Weights of a small GPT-style language model, trained from scratch on English Wikipedia: 4 heads of 64, MLP 1024 GELU.
MLP neurons of a small language model. Each row is named by its layer, matrix (up: input weights; down: output weights) and neuron, and shows model dimensions 128-223. Each number is 128 + 24 x the weight over its row's rms, rounded and kept within 0 to 255. Numbers have three digits each.
After each neuron's rows, "raises" lists the tokens whose logits its output raises most directly, leaving later layers aside.

L2.up482:139124206136144108111157105125140100106128145074135140112105081133131106099120106127118158087098085128118127115161118145116149164104155139106107112123113151100169140092091135061124137136175107164164095146132113126137099144137101115127139125144145115113112115116126111156124128117137122140
L2.down482:132143121158106139149101110099144112134112159109126074119164119126118125123150113115124111121106103116124103101121084140143162177121119148145162083123108129114158106132107130123072162128168139114150088111122112139122115131136151112119139183092112138125089129131144094159126150150179174119
raises: "es", "s", "ins", "cal", "sion"

L3.up100:168091155148117116147135119122099107152098120117096182108068143091135134113130137096143109172146133144120112067125102151108106118141120123133104127097168145123139148129165151120158138110191123177100135130153091136171084118111129151148125125079125142117137169139120140114116140114148141127
L3.down100:153140118115088083154158140108123107129113120175118118138102152124155124124139139075133116127134082089150088077150118130113119127150168121110117151145137136128103157173128119142148115103212168139106109147141133115107110156092125097123123141131099128141127143129128138108149053160148135141
raises: " footballer", " Football", " pitch", " Player", " football"

L7.up627:124165126146160158142119124149154125166185144161164157127112150127132124115117136151121163161128123143097115137141128137150102180107114061094127124105114085137124134150137163138143145100129129148111142119142128164119107127130134164108146122115152112131113109139129125112116126133113111144
L7.down627:101098124152106152110125142094109150129091115118127111118159079131138175105119136103166101089116107108152127128119098116094175088159105151110121138136127145121113170143116145120120090142124172126121100121121125156162135134129141081150117145139114114133122170113128157152104099132136115144
raises: ".", ".\"", "\".", " while", " rather"

L3.up21:095117140103151144133148138145128155179143138132109163129132137112134119119065160150135121116152147146092153136092069121112138145138139107149147122155155106096113114131136136144138134138133156104102159123133103132111142129116109170118149113141145154108118107156170101133118107116127136117
L3.down21:142091128103153137103110089105147144172055150135102128088102146117094158142122086120137137108114115111080115128144134136127151113144137142156108140112147122119134102129115125122128111158095140129102131152132157163150145118148143176117140153132138135109135090132103103142108138173130166092
raises: "\n", " Succeed", "\"", " |", "|"

L5.up918:094158101151166172127138161123125131132111149135168131128137129140134077158128125125105145167126139079143144125108135132084137123135133063063201101101140142100163111082078104124126134121138124127157153148151142099113117100138100138120109170144130152119124103113126132160135137122125118157
L5.down918:113116115143110130091100089099115130140121124132148152148081142145130108129129137169141128127100125123039141117135128124106105123145145123138123144148138087100093144110179144118103093120140148162132133122148118111130109139144147087143082089074141129122149154115116148125076162135107125153
raises: "tell", "gle", "depend", "rank", "tt"

L5.up990:114068095118158110137099167140123125120149115093169120138124132137100139112128129163139138117123124143169106125109125175119149129098106162143098093119126138112146124120130114108149112125127173086114097192133101149124161050098143129128114130120145114126088097137112133111125153174157152106
L5.down990:145100127127105125147149147166133162144133113124131112066112152144139133145129136108139109123141134091149152118102138153084124123113114101134109161157140148150150150131095078146119176167125110146141138160105173118129120118083071102112166152143101147144141135139137076124117134084129081105
raises: " |", "s", " ", " (", ","

L7.up287:088161132119169170124134149115111170194108107146181157138156130143130136102113164124126109098112132141126160136141130150129135127132102146120128145095134114099151132127122190100130095123120126143127115115106135130146113134118152119150167147111105127113140165093170091113163126129115135147
L7.down287:115111146158172116143150199113089115114128156139089140099161140132122112119138132176129114136110082113135075133103108110196113141137106125148108129124156173133126134073077112111094145157078138095188127121146144153110161119146147132131098167113138172156140127123134147141105139131111151127
raises: ".", ",", ".\"", " |", "profit"

L3.up988:120131142108151151162160142087185167077141118106129105136124143122137087157145158154137127104095139158124154102121130138143111099142123138109115087134111145114153144162111151156109119123105123134146123154099103103126120138088124124130136129093122138131149153115132107121116087160111130086
L3.down988:102084098105107162073124181113144145154137137141119130136080093148140120164105105129144110128148133114114132135147124140166104144129066166129149140127163114093104136138114155096153105131116133165109147128128114142101101085153131127101119171134111136124108174134093129165142157169136117184
raises: " ", "-", ".", "r", "ry"

L2.up323:109116188134136108119126126131086132081076136149125136136139083119139147144112149189127108127129139109085102100119171112124166153155117136121075145132162083080081157119121105130133135129140128139142153153133117128105154108181156129112139101088135191138129156117113102136139137138143169156
L2.down323:138125150135117148120079151168100147131128148116138090082136129100100129137125142178154166099114147097095126120126135116161135136118087098161092133138131127097096158139131164154103158136132139128083143135137127166169104139120113153100171142162133170124124132111201083158130119162100130128
raises: "\n", ")", ".", "|", " "